config = dict(
    d_model=160,
    n_head=2,
    head_dim=64,
    rope_fraction=1.0,
    attn_scale=0.125,
    init_std_down=0.00621,
    optimizer='muon_variant',
    decay_shape='linear',
    z_loss=1e-05,
    steps=5246,
)
MLP neurons of a small language model. Each row is named by its layer, matrix (gate and up: input weights) and neuron, and shows model dimensions 0-159. Each number is 500 + 50 x the weight over its row's rms, rounded and kept within 0 to 999. Numbers have three digits each. A neuron's up and down rows have the sign that makes its largest values positive.
After each neuron's rows, "fires on" lists the tokens most often at its 100 highest values on Wikipedia text that the model never trained on.

L5.gate370:498478521496581530498509545492571553490436461495482507504558455530513438547507450556393504496559490451499469439461448454444426402427585589567511521461595453569531506494509499506553468546522430526489495594477509475428399489561556416626479505498508470505564596600470517515384598482419454535562486511531514482382489493558427514537494523517439479525461566490376470493409456532473486509414529462465425432529434438543492522523517505489432493531500593523547475400530490534489478481525569
L5.up370:610623492552461464439493486518551494522524436484452439485535545590402408478551399444522534467497394491499501521575506516519546489497477527409568468454436482466501483508484552480501467418496422523600438493475591532543446449524523519523425477586481493482420436481591349470563470510479547571530563514558464467509545458488416539470476527529544449422437510544528491401533525440507535527513538487547536420435463502528533444646466510549435525497504517532525481479474597547534530462550538
fires on: "v", "h", "r", "le", "ct", "az"

L8.gate149:585502521498509539527524399451503493469515535459504566540508513468464467496478429545423495497418546482443561482500481494448422602495426546593554441467519523474381544499511465511516499542508568541439403428498570526490556527516488537602502485573454529437499526504495554457558515575557575489472571430441428603461543450383613402521453515554501529589414506410504587448564445480515568439436526421478479615547487469441480444434473513517527515522523569523510471475497475472481454503446532
L8.up149:456592487558542438509486582480514431557460553503506489480523525528496530401554528461599448483586478472505514469516548551452584423497412472436556556505375572594452510536440489569486513451476541471524496551522476564519488447501462524479494415531519415495495490551516487626486547508565549462423507451558504573554425425569512536461501379466425537594445558480495468489499508442551481546443496560568484479517519608521460494532571457481551495496542497451511455509442458538544556343527431
fires on: ".", " W", " |", " from", "ey"

L8.gate225:517633476571467490463436464490513459509500522455457483536453495497505541545513443504447493485526524388542516466501495602537549524464429529461470556443491554500506549429473468543539532481514550456411430557552616544518541458462547576525494427578509489518425505544564518515464521443385451569619499517546461526567471546460430477413531455475514532528588481406469512482496501464612526535450493442557563492475399447416548480518604541497407381534409502552430544554553468481521484481488526
L8.up225:501504471450476549497479471518470536512522547459549437461517436651531435466493568479517497537394499517479522460524473508545611607456507470459461400477536481542445497526519520430585511541418488423459488575521565482511619522524430525531511404560513542561447446562580512464513525553535495484557515545528524449476489518491481493562474434559566487439525497469447560441468648480551408424454601541503497568401560425514495480515547526471547489468573516545414446430479514543429493424526441
fires on: "-", " S", " J", "J"

L5.gate72:512375524548480485564550449380474499511471515432550508456578490526538498511466511440594534466521374529525490510394529545541407425540550484468461544573453529531425485479521527490405496454480539462464540465513576452474618413456575525484516527434560549460467486581445498462504423546520469517463437575510503514578535491591604519508543491500553495495453489523491456499485433410549569493475445496539493475510450536505451560439538460496545376503437564594562535466538570422479584502437508
L5.up72:417518608580506515544461577513516475502502441489597479580576492492533564380476543355428480479401488508594546470539549519563543387469575536395516551483477472480532444509511520545519445464518371572554559566462526492485504455515459510514515551455510472536523440488496413566435580566444455504469473481481583447525469447534513565511503483468492481531457511494435526548617421432507479539534550451461452541414467583478550567521426495502509505478436493492474586534527494439458485474515443
fires on: "nd", "id", "ust", "ail", "+"

L3.gate195:474428522504489496529466458505504542473474486552473489551527546499520605484385609551484513437477505478461449492472555572490465510431410428466587500476458467490361462480555489636483520448493569557441495470459553467500516475605537480517466458482531607500530458492615417514487512495508397473474472535531566474437433527489497465488478514489376449569427484535493541481509466469545514534514556522546501576488496565502578580461565552359474491560523537422524512584526426579550573500563528
L3.up195:456519507485485469494545522301494463494560456497490493479524494461527582465481476538462500518509537455506582472476408411413509377475494439475591487507558501511509429514490517641465501439522517548514538492411498518537601538567505466446492445537605470515503590585503596620479526533472490479436487488529542467524509475529492551543455501453577490545495457458495496498512374512498538501473488530576466541543459441460398456494487440422569529529479583554571530535381480574485515535459444
fires on: " and", ".", "'", "ood", "/"

L5.gate162:498562562513438478519519595529617544498437428492448394456540539472512460483515463403550585510566449479491457500463496499428604432528457555464513492520476505503486474490578434469450492560583493557450560474409513512459448475543584591544471411482520417549479474596502586528460571512470590475417573470485507458477567503530526542446585459488459498420537437539507584453594440562543570561488424523509454559500380458476470487499484567491536479500512526546502452416490490473540441426516526
L5.up162:446443521500492497583550443553454498504409401481568586559450453488429567555555496625513556494468440596476472530508448418517503499486547483559548472519505415511530449526539593557520438509387467414543483423438408498505460436577504485483484553548531399515435514484526467547475451551456463494443495535444513520546532481514533425512550504561558543556473529452544585502403500452500458463513432508608410516557528514475566511525524586465485499516466498496516444424388603523499510516502402
fires on: "al", " of", "ern", "ous", " several", " various"

L6.gate287:471458395462560494513497540452476430380426445491461518486436417594483488557482472458521590503480524543534486420501558460454505503462539633576442458576521545528543539444471423456555590574501524465515638537479468539556520465505539490551484507512480432473469497432549437498437386456508540588457532487508408488467514548537427504534533557544486557536454487391548463509516497523490599556407451572453473518435455587510481500542539490546481508553589509541503559508493432391483470495492539
L6.up287:480537436505431490454474457526572462417522487459435520509504522491495494540470504401495477527576528519523544588538609482483537520507655492601583503477473546508550539460531562455522582483474446475587497517566410504403490409500475543532543557540508516514488477465428454429472418547554547506463505471469491413447473528557445411475361576549539570488458452554473422477499495469537555451529508566496540550485555514433450549489490548481538426368539450525527629500587503536467534474498503
fires on: "v", "re", "ion", "or", "im"

L6.gate23:528491507532531454535484565681457500397539577486475553481551370527466614495408471549533421513511521484466477381492522487507545520529487439501459495554513434478461441552533493484475507526537461550539488486522544429514547619581521497531421489505477522405490562456422513527459511464526538489421557488616486551525459361545528508444549501420550541468504529499519479501491568446518464468505463511580492500601464533488633414525506495450556508486526563452456421495550461510411498487454500
L6.up23:509515448431439480564543394502456465565426505549493511501584536523491444489519457464512504559487461578555482445537541547513496443465372537505514544465396498578489494482492461574521542476513454531535499528466545481523630524488506502555492551445567429437414447478521486600417524469453451475519558541433523481451491432587478424546603524595479413421467543517444491532499399456462532594438435451527491468416457481486429484523540603470559479547472570491471502580494459467564587478546442
fires on: " |", " |\n", " ", ".", " ."

L5.gate178:459518558524445461562481578410585548556479530541561492476499485563556531501468525474439520554548472496465428469486491457558419526488486433541515532334465426595398450549414507503482458490383486540418480604464599468513436466489473477626545487520527468500481380422494516508419504483474503488414494437559583486563469449533615465488522563465537456463493507462450524571492501488577516497554515491467439528521531575457565516482534463569583537477479536452480564521538514453573492542501548
L5.up178:589402452501490498550541533530495505517412521393464480504498538583516559468519491595496570501392596523533608566506538546581515390401439598437573526515474480546585503518520546411515502513498497457477536378487454475424424463483559559486464521527491529439465467525479477515526425536510448494524476479479425484524503472455545498451451435431500475607533531409461495425511524542495595488536431437545502533487438526450561457458474531431513490516467383507514530491477543554539579560539591
fires on: ".", ".\n\n"

L5.gate14:417526523448529434483370515509548548467503518499498479518494514484456517463430382562424557510430524636635573525478584451527508461498480439526425461497455447533550472487558502407532562608505503524558572444507518588554474506467511407511480475531476543403480428484523536455563535402584503466482509504443561574459452557522431486494510546457522440466505495499530573479468528588530542550525550488551442589471537512434520537476593464491541442498560468549445452473516466435535607442498504
L5.up14:511590462511398472476510481479398446572501505494574531430530403491514417514466591553487550523498492469586513549587481562473489510407510509542543548429563511458533601572438525521525536517508575503523478492494494422470631598604487532476546497522528535438548566480444465544435507438473546507536468465453550458600538588511468362433489557437543524449516534575530446442470508523458437459435479392451458540535523509462518423454540567543457461518471509479519529487558440448453521450444523
fires on: "ed", "ated", "c", "ric", "s"

L3.gate316:434434536507456521520475556512507439528497523445522491540535490421482508441474592494553484506551470451481491433630548493545497555578477579546492505469405416438517435527538524475520446453458530438507491477402484474480450509617465601501466498497540551343401423462486501587540495493533519471575561514432520534563591490489559524486482453474516461475473462509502448490478450435569482498526534424574539555490487394450501634433489568460507567492555540550594573485545416461501584485519521
L3.up316:368461553618496436582408469529508532502449481506422415525616470571503468582433575491493503484405465512484500408567538429598529492467525472463469529625432518477599490516532482492505476470515509536505457461476507544524440510509523542488440523458471557453501528564477530413475437452482448464502582571491476569542520422562582487505505444496513564454438524576486423447590542509555534479606522397483477451467461539511491511535461536412508463477389534521486495451511500436457579492553491
fires on: "ust", "ent", "ight", " "

L8.gate273:472497541488514523524477513453483626442512470438519574432491541539481488453353572407615495449523528409549556496458546492464520463479493503459483497457409505487505547524539477422529562467553509504548543530563544454556488560549521508511503486550435500387551455499541545546482512540560422473591579507581496516458443570467554448498451498451497554538468543439417536446459456511501528461572595488538458485507569510406492530476483436567561475492520524589547523371385485503423508552385500
L8.up273:384512515535510481481513463428526473570379492585400547514528437502579417476531501535445586453537578500543428548461572485462501468532496467388508528540504596441444518437504539513493479479570512492579496494481430464472591510465532542535550614505372617610448551545544565547535476547567604454555459493475476470508512396565477447556422511499522451495488450507508494516517556438519454426415477467477472550516480486453507501465495542541507475503521438526547435552506498441502574466591501
fires on: " the", " at", "ed", "st", "7", " its"

L8.gate350:525477571434534425560534488461519494455488510541562531497526544433553490421457584506493574508520457576610533507544531466424433547540488541509507354515369461456447453417551518541546407395525517552458474533446456452627458506525548512470444460513556461532514479477502466496454436524557526592598526488550490477445528529506541498523523541486517488546556468486462494436410531494487512491439485405457488538569458410564583486557492521423424477562470507497521377406551477504525542444564468
L8.up350:521507525452522527539528466491366491436533561431594452514516516483492641503550509459539602533581472481425493574511534506525480501520532526502525477490462543528448514452464457546525468475475488481366543508488441535451521499565475439480456501442591453430513507535422591469464517537466421558492532513486490449507580517501544513462564569541603434611554555506465473511426479532391423505433473626496376445477482401561550487476472489523497503457547565479584555514449472446428469568481487
fires on: ".\n", "\n", ".S", "\n\n", "===\n"

L6.gate186:452584501509498460508518590559491588471389476502458453487483466541563518486487481597534614460468496495522553504426521491501435510453478494528460522553548509483550360460585492509447548491547533511496538539526542435461520405512557569545461533467495540443401478430502476551566468557396458469491507498511477540502472536422551524455404400509465551491529499549540549475520623447529492547451422550411392579548564479474491577483521468514505427536456490500393464503655481476490541502528553
L6.up186:476529493446430463395546581511456540525473442470469542514557470535473436430476403510468509356482323538537482479557548537508466506490546591499460582504498530562569545473539539546549486498456467503532506544482537502533584527471462524499505511494560501492588484482344485610492451544533497539593532536595501475554461520531474518441495479561476489437504446403503415551472515458544533477454428427471483500501422523506626613540488512477405496534418526553539472530576497480476480547486494
fires on: "c", "v", "ail", "el", "ust"

L8.gate373:563528454502530566449437410539574470516495449448588502582426528498589534481451434411558460465529511502549423569558506554551510514521482514543549554427505478540426451445501503436556505530432590557437442567520520490508465484548433427434525379540540579475552508482566477547549499469520460464508483503528381440510504536526514381538352429464570550549517459516455567509514440481473434496478592496519469480541519560558470415455440538534537559507505469567443514425560572472519541518524474
L8.up373:504434590470455526487520480496542540552476527518470594519487527456449549561539458504612448400542520411516441526480466497487463453493565492454435441450526493626578469520546513597535446492453525453498523428522530529408478550530446467523499442518573461562586437421499507388532502494586475550473524495564438494455553432515537420486465495518477510553534534476446548419561455432437423505457581528525417459552518550516531415469506490594487513385498493548585523455607540508579503573532544
fires on: " St", " T", " W", " E", " O", " t"

L3.gate184:470475473518470487475513458425433391472474440508492445506523413553534460451558449456378573528435498529611461453498484449520488470532559534410443541556499493528563551489573462481466473603550386474486519482435445513563555515521541537525470558493481524538506493510539475614456448455432585464433537490530596477497495583558434513527555464467631438519526496482512489519534499540618466507599506464518411589485468586445503542448479505492446509529557588478499446514511578447496628497483487
L3.up184:422555573486429493437601467476665534484498478483497440430541485544546546413499516451546475406573513423573520515458452484479537560476459591565440504440482436503476515505506486488542450491524570506460454488547538482440511471583512439464512451437537511427541498515466527485467550511509557518474502503438603443555602603482485568524544541509519617472597468554572513460546474458507471501422526543546494477449504422438535504554438540556546388509486537491468530508440416607442436514498428
fires on: "n", "c", "re", "v", "d", "ard"

L3.gate250:477478540439521494478522477493451491462409467401456468401516520532538550557527405530505432445491472389476488532577433531506578542442582481510554489537564497514493485496482490494533522510409541380493480490473511485466519536485511571522496683500551498471506484463572475601451463620400539515456418522445504450562561514535463562499495533414510528520600452419432477542529517554506437509517508452459502495528551527449515521502510502514571516556530549531434482589425529404558385551407490
L3.up250:540505520561315431526483526532421561606459527540509491533542543448524413429589526517528498495495507559498470506536418524484479492491547533498472472484490554477472572524569544571456509469449499466422487614419506449441509552486531540510483549499507542501441472498596370478483486384449527427545584499540551506553522465510403511444348456476546526498554402434439471473479486506566494499556513478454482439552519589497449480523543540472584568541425513483555481533490568559491419521492499
fires on: "x", "j", "um", "ing", "ved"

L5.gate363:459433562492408509546465455570484568529541417510572469463521522418537527493477506461428499517435461547480516537542435412555551495562473449569481465491458414539547573440557452519566551507497546554453585412388483534445411406491461450424468472570550437471585507456551529483442541592553508551483535445527551536496491584542591559573558440580544422485459441496486587467507547492583519537504421545484547423525480477455503447421553497483529500495451548466477565477515462422560432513503486
L5.up363:521608575510453454564511456463501538424434447445433523537474535571494497440598512543466542500498482489485485492458535577498384418548463414480447530536554459516379484490483534544477464510537513457510487397497583480548480514473560493553460491500463486551523448492436570482487452655453508574479511623390554444561404459487565487410510452546450431489518494593541541591438430490439469491590480598526478520534509527560501501539468509427478424503525446468530563538504471509539471515550533
fires on: "ome", "al", "s", "ical", "ing"

L3.gate137:461563413539451524567512385546448468533507488469544586547587516495539417508529539458567506529476428489525539502550438467437333479497401464478482559497516530485532517484457568493435610542416482473522438522464542559555481524501478462423606479541627516439447493418487456478443502479454486479479522546471479586588537511507460546553511449492490459450533514528472589467485589511590493547499509430512516521458523471519506563434572516516429530567440550546494517397476431463581498439447410
L3.up137:532533406496475551490484448551542457432548467574544445492523548430434522627558554448515541548503504424425509517508511516470452468515467485435479585561514446466582534433528463483395512574511525470494513489574484465468434553530436497397566509398508524394440560460495520442524547455477480486476489491516602523567609553516405503537518566612439510510596537540422454467519534485553480520421446445459489494470472367454478507505514460496499508488395469514495455525613541490552476557544555
fires on: "op", "se", "ict", "ous", "ent", "sp"

L3.gate276:482490479514554562518498523460460482514565564516441584447564632402555540562435583528483495448482496599490506447473462585565564509501475455484430544554424448513557602518481489453522492431511565479424479415485434482566426550512597486442511475430473531487537524550465467549450494423400562480581363517568505499476537478424531524394450537515548525445468430465455504504581501490479528486520560508433552507483506441433480449574481545420505452500539459558450502450572481467553518540553575
L3.up276:565470488427571542444435556569552514525515556453470545423541458457476479492523542424540567477531432497592557449493483598438504528479436397591478572423526553418443589536419521514469600503550541555516484523483426469506504557424460598477525413568454496574503411444492452360435534413484531508531520533459536511536482569477466447545518580485473525495551500512453532558482505452481515436470456460492499393556612526488508481511456504612481475518488446534469441527536551424489517455519516
fires on: "4", "er", "t", "ul"

L3.gate396:557507479494550462521534499480459545486494626438484456406486519490505499405510540554528436459473553434555479501541438486534596499517669490480520425470440492529513539483588495566498551484463433584422484508502420560570524473469528598503453390503486489484535535541531474536517484576495423555450539505440438576523448543549501549478485491504414539512497577512529583532517402435471453500575505486493467577472481472544465360455402495457515543545586497540456517414457464465481620449486507
L3.up396:537493505504472502401505500498421521524566553480483483620514532448518510534501434495553495537447398478484506520475435514572563425429519498549479492589506525456512560487635539427464456427491457578542511478455530433407541529521499567549467453474482500443444519508493457515519480441442501552573524555489529470587431455484415507526491489574449476510539550482465596463481536488493480541573395591487535572607521492579449451565453450515532561509515559566427416572438470460526413548418383
fires on: ",", " –", "un", "é", " by", "ear"

L5.gate101:486395494459561517582510506492545541509481400374489531584462513431479482487568427498449548536480542510520429501498501609405573483640464563457545528473569524416466537399440474504457416527508499540497453474500595451362544548433515511557496519554525499548515469573501553427515513440446487550438460520567615519452517514511583543532552488477512522496487414426440458400384444430542495519534496507521463482530527554549462523471506503538471524489506556511609496482546566514530532487507486
L5.up101:496385417498504550548469561394536526397519439521574442538523493492487607508550586465403505528505559547544542530535530426459571414565461484515516615496500526527539575528522480408527498486480528484449487576553517496438524490490489405623488455509504482555409412470462522501471497477438486511536551492465505493515484581623504486531482539555493569568453469532457525467434512559455503449513427588445550494489420502589427592495512429498591424510512478496486445537467476482480487450527383
fires on: "al", "ll", "ld", "all", "g", "ary"

L3.gate392:570455540473554428576586422510545458453460537455562492501363554518470482436468484469537518465507428507552472491436578500539535482515486570589570499457623546535472537557409523560534557508470444452414428486648486607450492495449406498518421539498516462468482532440464444483499610484396576567485494526535518497458493459590536538509468522502486484520532465431454514457466455519558478475420544512475508512517470534544489493565494467390518431454559530526518526452569557540524417529507405
L3.up392:637532435518518547438530530487554406434443503564445525474459527428494564484505565437446583473498467525450502534515484493521576496493535541534548465605429577546619458577474427461416560485489556456499545532495432465456444491482542524533479469475484412530424482539498392538506557522440547599447554517515556513529431470470446472460539600438515470507534516517470411472427524451455503509456527563540578565521530499462541453459486482434526521486463436477389457467467564478453634559580502
fires on: "al", "ter", "ay", "y", "ion", "ary"

L8.gate140:516498521476537456499394437497455488567513460497504435434495398479541455564433521552437486485439493579586505492508548461548419513603465496567600516525524475486550493558507487496581552572510422381509616442429478494527447403513514508603531542509424529490513493418476503511516504514467542487460467509508474521442435455562551501501521452513567519575493472551505453579558414534482530544531521524497573543518514448477555477539530460494531356334461586483552490492391551475497521443542448
L8.up140:459407470373521542467547549510429526570448549445517542527511484548457459499456471463526513501422459581472554545476553425442477495602433567477515502481520480619521483559541449502441418571500467477484477507521523594481402374451433475505522557490491480494440517575482505410473506451492547474575461575552493502559564402451454598514602503544454572478441484546561568496534501501549464451507382532500443503532497489445485448448523588503510544488443626518456483559492436547456451493534463
fires on: " ph", " some", " this", "y", " every", "ro"

L8.gate191:540514517503535439411609523560522455475506493510460444479484416486542536478481589529486514496501568503492503466472473474520516512454512468597544557442405549509524587499581525421507593529431483478427491505447516453474458486513498531557488510550568505382449520474570582525495484526488488513441557475488518494452492561436553434498536579548561413319463525421531475423560487431486462437515418523465423641511547530469487473472447622556514534522505535528482402511581540475493433504485589
L8.up191:487572542521522527573500468420437484486598504523442581521476442480468468438497605527446525521506415551503541466587486463527599484516550584477457506498549403626476465515392509560455433528578437484601566517536491509568441433529586472456478491445576511424493524437421461507420522473517482520559426441495461476492424589505423571548533475459585498472503450532564518544428497535473396523483487501558431442491465513502540466527473524492498436589584552525504422459510446588497454488527486
fires on: "ch", " the", "c", " just", " of"

L3.gate349:454484482515596505537524469475524441554541420453414585538587514535494561487541591443464504521581548488516489487492443462531602448461421578497408538552413481450549491524522580577516464492476444568427555507461471472575471516547510407460447418521501513533380388477493512510472525480535410513476446525494417584534446605583515555399531407508488430522458424528453522511454491436549524485500606484594513620456473437529495497493461553527507500506521507504524569471472460492555466494494473
L3.up349:574554503464494468579544474488457676472499420424456485508398576560635457489499489482527484409495499496507476571457523374586479509520545479461514432518541587474521472519551455521505526469526590452546559532515462395472584496516517495506577464569478543533484585420524446492522465517498500486521382466524481455526529477536549504477377551432480588506528532487530381452426530510504546475549532514582532524487519517421428527531555444550415491452501509457453494462533569498528466470584499
fires on: "st", "ou", "ust", "ital", "el"

L8.gate141:469462473457539490485514513558514449494434450486479517469578511454502386506546485481483485430464616549554503473501521557512530517499495537509426454475367524564434515485529412533580432520483540502565558423512519511566502446469542520515473547508471486554496324522523445472473506435513519481461486538616457495538488541438533444525540547569360568566598388503508537616498391549511472562516449464450543508590484448495545483500466494436455502497518538509445519529490500471474467465592631
L8.up141:527580427440588473451497475411528601531459428531462543445444540446437543593522473497622471512553504504430575507405461540479556494554512403512454511494572520546472591472493465502555493504534561446476462488471448411478483513546459516522523481524463461477424385470465526463518510540439489494410458593512571418549462458484596492400482581520465560548518427427521556598479407450484462532566490466509523495456573483450568464486498547497544495485455499580507563617467470559531468526540468
fires on: "ing", "ural", "al", "ical", "ial"

L3.gate85:462498381536523530482452470522514483538547529555440487535415484572481554552545464503535431490411498425502554399525440529612441438666555416467436433522538493489423441520518507486503500493520563550485572570535526476430444467477538521522580491443512554411518479574477503543406505518468513512587470509506457470633472518468471538471437530503511478536464473427484472470544440493482461544387589486549536627527535498493460571494534492457489544390440560526432459489568556550526527475518520
L3.up85:457543551416621512498516519518466358505505461564421559501485573573500571504578424453489571559490440442491512440610483509499463528494541465587516452438448464452491495527449545453534534473512611567496482556535509442436476417564497504507502495323575492517491503478476512469512490512412483506562548584538549484514424495471439588526366422505532534516491467529439527582524521481430508460508525503502508512486567561421441452499543439524550485555396569521460451465539499521513548562520477
fires on: "\""

L6.gate228:458449547491492542524528500535484487446497475514535490457538556462540422515527516409462550440513486464539383568435560557530513517503397535513520523560378452433505549610443492559548582510630542525509549561447541502569428424535425479508482529464471541493483440483574522530571455480505475516603498491478554466536587383454453469501558539508472563389433417474508506465439480492515518442480548432475512464589556468482475532496597468488445428500396534593537451449563506440527501565543492
L6.up228:507528597491458450431489561501495423528538526531567425567498510531395404518457509507490503476551473501464490605568433514517492452509499493483401584520428554460458507513497497468551421406567541460539488439542611457465456399446510414373428442539508558507517494499520464639514540528418579511514489539528506464536490540550486539423497448467400494423532521558488510496546525441513460570568460532562569495513530443536409509575539508572585493425470508496560529572481533453520481515579469
fires on: " fl", "l", "el", " infl", "ten", "rom"

L3.gate111:440510500491470500397467546489563594516455500477569397534463379498458500523466480467605445465441485451504582476496589575460570510499507465497501518442547501456409457476468548625569398466498543493542532503607580547411480447530463502496630505495480517514472475515488444539445559510452482575543507562526559438539487548471437487528460448516479506568494454483477519452498409515547439541449538545532491482504533478415498651463522445485489452448413518534518538498581536543567479619556515
L3.up111:532496374554467482518492463505434500433454541560400511483505585570493443484456497587510533537544565555553514456463383517395410525505547529490513521475464523455402519521413599446397546415519485406464518495415465451490630513523452485558460558522606487594436440499475594578468542482456460431478496453499425500518519519525508553515511551533455520518433549490414490520609502507473463404529530492518478575550505485551547569529501487445547509494541497499507540526543454506474534385535505
fires on: "-", "="

L8.gate435:539511520489563465532514491436542407550518594446463514580471513467502443468425475462447456541552567517587543581561471504613521580400479488583489488464566494494458560409542495485522431444491629491540554638499425504502492476501515526467431478489490500477511442472516586440468479487551433529455546494503535473519475436490541472429475586494456515470523534468456474468470432516634457512501491506572507387546522510446450447481505463576483607514490524477354512533558543528443608496438510
L8.up435:529560496458510491523416464547614447532504553480513510444503457484477502485519439569551526508466627475552485516543535420567431558440513529429510509464505507597363521530481490536549460540426550548474565445573480415475531493496458409455485412551499411451514605503438516457540462453533449443536532583546471498482484434520550437523434440486524475490484541524480414410500497533507551497634499516541526424553496426537510455489382536522467518423474455548542460423535534525593405450500544
fires on: " U", " O", " T", " G", " C"

L3.gate365:496468551517528561535569608510525480564488489392488486401528512409599601484477600536475454541439495491564409603582482465478560537591448470492555479478400538558506453476369518514460482606447441521570480559440599580509583466486479511529474402431501486461531503442540490467509489586401496495464421474529577520542540506515541446535459490440441429495524596516521569493518497534506452477565481501508487433547554521567477469490497470468479502555519465515440472524528533395529538500478455
L3.up365:508569479506486567483535529431589502573444515518571567462540522475521594530490469531529542513517561430501604509614538545390530409477506489501530572538494562614505535533572478536477565409485496501430482414479435531552458505530508534512438497549394478476540511459546554466449500541535401518413594478460561480477589452442545519507462428453471515630474476541551510474436550488488565510531456483459427583388547524543465426472449514510395511513503469503450486410499526492548464502425452
fires on: "om", "er", "o", "als", "j", "im"

L8.gate135:512568432490507446513523477510530549555462527483500421557535471426487563476406538486517594506510422475489392465471429476525570446519410556534550480516436542457505441491437534455430499569547580487473500532449574521485422466499606546514495502518420455483572411514554457551523494458445488492561506448527581486595543494511534423523487556442459475431497598368583522572535356515574532456534466499616476490500557545567440547475577503495519453519531487562507412489550548508452502545535520
L8.up135:476480508517432497457539454452461449490588511511484489618554409522606423520583437480491491516497497490590513454403428529524436535484511498494576601581480440496539481427494606594494527502491469422443551456553514508506481484490509360544553486511436430499441520496548456560563486452526546491536573415557480521508538510382461528512475510529471534470515481424426567490606439490540539490514451557425483510558604578478461519553444491504528564478547471492551487515387516596498458484427457
fires on: "re", "chitect", "il", "rom", "um", "ram"

L5.gate317:499497492488515465577500522451463496452483584489601547451501527588605510432453484495509460525575607529424529461551589536492408488488454452540539450518513562562458422594490493522464540432518561490511444502411465529408466492584531532531542468479535494460440467552531433561451519521485465461417515415476530529424522442522495448472562607488542480497497499466459406548479488540445530513488440542465392488537510552586506486429539542507391599474415443537497569441458611480538596447487460
L5.up317:562495504491485558418556510549528459511454466466427550544466479551474477450488574462547530511531515487399503622470557605585521478437483579514649501506428618535427508533502550616502435559571495569496491538508474513531466443458573480528434475517491450448536421459420478530557490511355406574444507540482577558494500443493578538463457490458471467502542446465516474498551464526392414465504452507539406538534516480555418454547551513451460484515535487514425528502456525479471497498572465
fires on: " film", "el", " Film", "ak", "al", "."

L5.gate37:470525491640549453503454539431509500511516457528482475432571558459520646523449516485469505505541465515532437408496553533472543534562494551568408445517518437547568546519547415585378416547515437510498588556500553565421445508454491543458502514625454489468434518532536503478555553490442394478454507445455445568507449559455514463462506529526612452573559573508511496443422528450477494552529425500506459468564577538523497506480481515538498458566517495483451517438561572460539498392490504
L5.up37:419393548492523504518511506475434494585513497442461466517532535517487507489526481503431458542436457482515582465531460555538562572557477466447464526575501556578487493494492540507575525583505470482499535581492521448499431454560506468440463420562436446416491464487489555537486395513573486543530512477513548510600488537478472485636491472493401462444484468638553513415608543521502535479578475496551569476415502517588512578465503386590374514501461509433521478526528447542569583498477549
fires on: "o", "an", "ummer", "a", "om", "let"

L5.gate77:552554588463511465549554537464544491523492527486588533509594506511573512373430487542529404487564469508575558473441538482558468429424444499531480609485460489576441437393465501503487411485578540557505463487504533486453399510465412523556488495541514573435554513468518514541549561564419470542453484414536561518482524534519509574573446552447512407534506442486380522504474495507520554470526383483491549506533477537432488516478578500478517488416397512425527592460533503518480437520415476
L5.up77:582589516415545518535556550466584533454478458480552541534605440453483546449491469509485443524496522491506624491514568458609531419493471453522444621469478472517492438409475489454442384475571521561463509521471475481462448459473426552535541482470477535398529500441555475558578619547455547508502470429462585540525513517492501537530472527470542455554505443502359523509452481545462556485415438517483498474543527598428503527545534528463456539438439466389538581466517526546493462525435472
fires on: ".\n\n", ".", " |\n\n", "\n\n", ")\n\n", ","

L3.gate11:530580484435444529502475520536454466595550562467562415501407408506450499479449485524548577537544534478489577461436486521486464497605533479500509525586512487449520521573498486417402579460472456511579452454466535503517525507535539553479572579432444409438462427587404553500444461468549461447568490544485481644542555469487536529503462543514422570484506409495515430604559522490487394508483577513458564509452477483510515550421568523540480424538435448480511501451477510572550454552491524
L3.up11:503447482504459466379548472467577420470488552462616417519500504459401462550528543557545517568512494489462536478401454472489557472526510482542584543489450469483464541542507554605637438538530463474394528513535500536583541574438465398491394532453523399421630558474432550543519490482503533519462514529539519495427474451557525468475455569490554578525451498434481464560455479549474456454502464491548448497404461539444500498463491500536521456586560545564525482503505546591460454539548486
fires on: "ch", "g", "ree", " War", "l", "ie"

L6.gate341:533531457589517496499470557567518450601467655573421425509433511426531490506512546481444402390474509398484520485531478519469525420492497476453608514548635476525557520436487542429446512472544515479554483572481588502484524450555492533465540612386519513517494527511541465554466571540493466514580543486500468473479425495453409511479500537557484465445486411496573556466499452495514493520546496505572509484440537595475528462545511516529470570507484514434426443383561513584548464539544476
L6.up341:497421520596439413566472446502462511522495526527454566421458486445485591476546491528523505580447565464502480557600581528384523590522489485487470565502423602478453485481393577547557453470567376463533503435510577643505477520520518524500490517404540496537499557499454466523508459457576478539398421512521488511516428498508468468493490538578500460594526484541505535520467539415470434554425519518458543500483505446527461479505484507404490582554477555563446383485492468566501453550500521
fires on: " w", " p", "ew", " W", "s", "aw"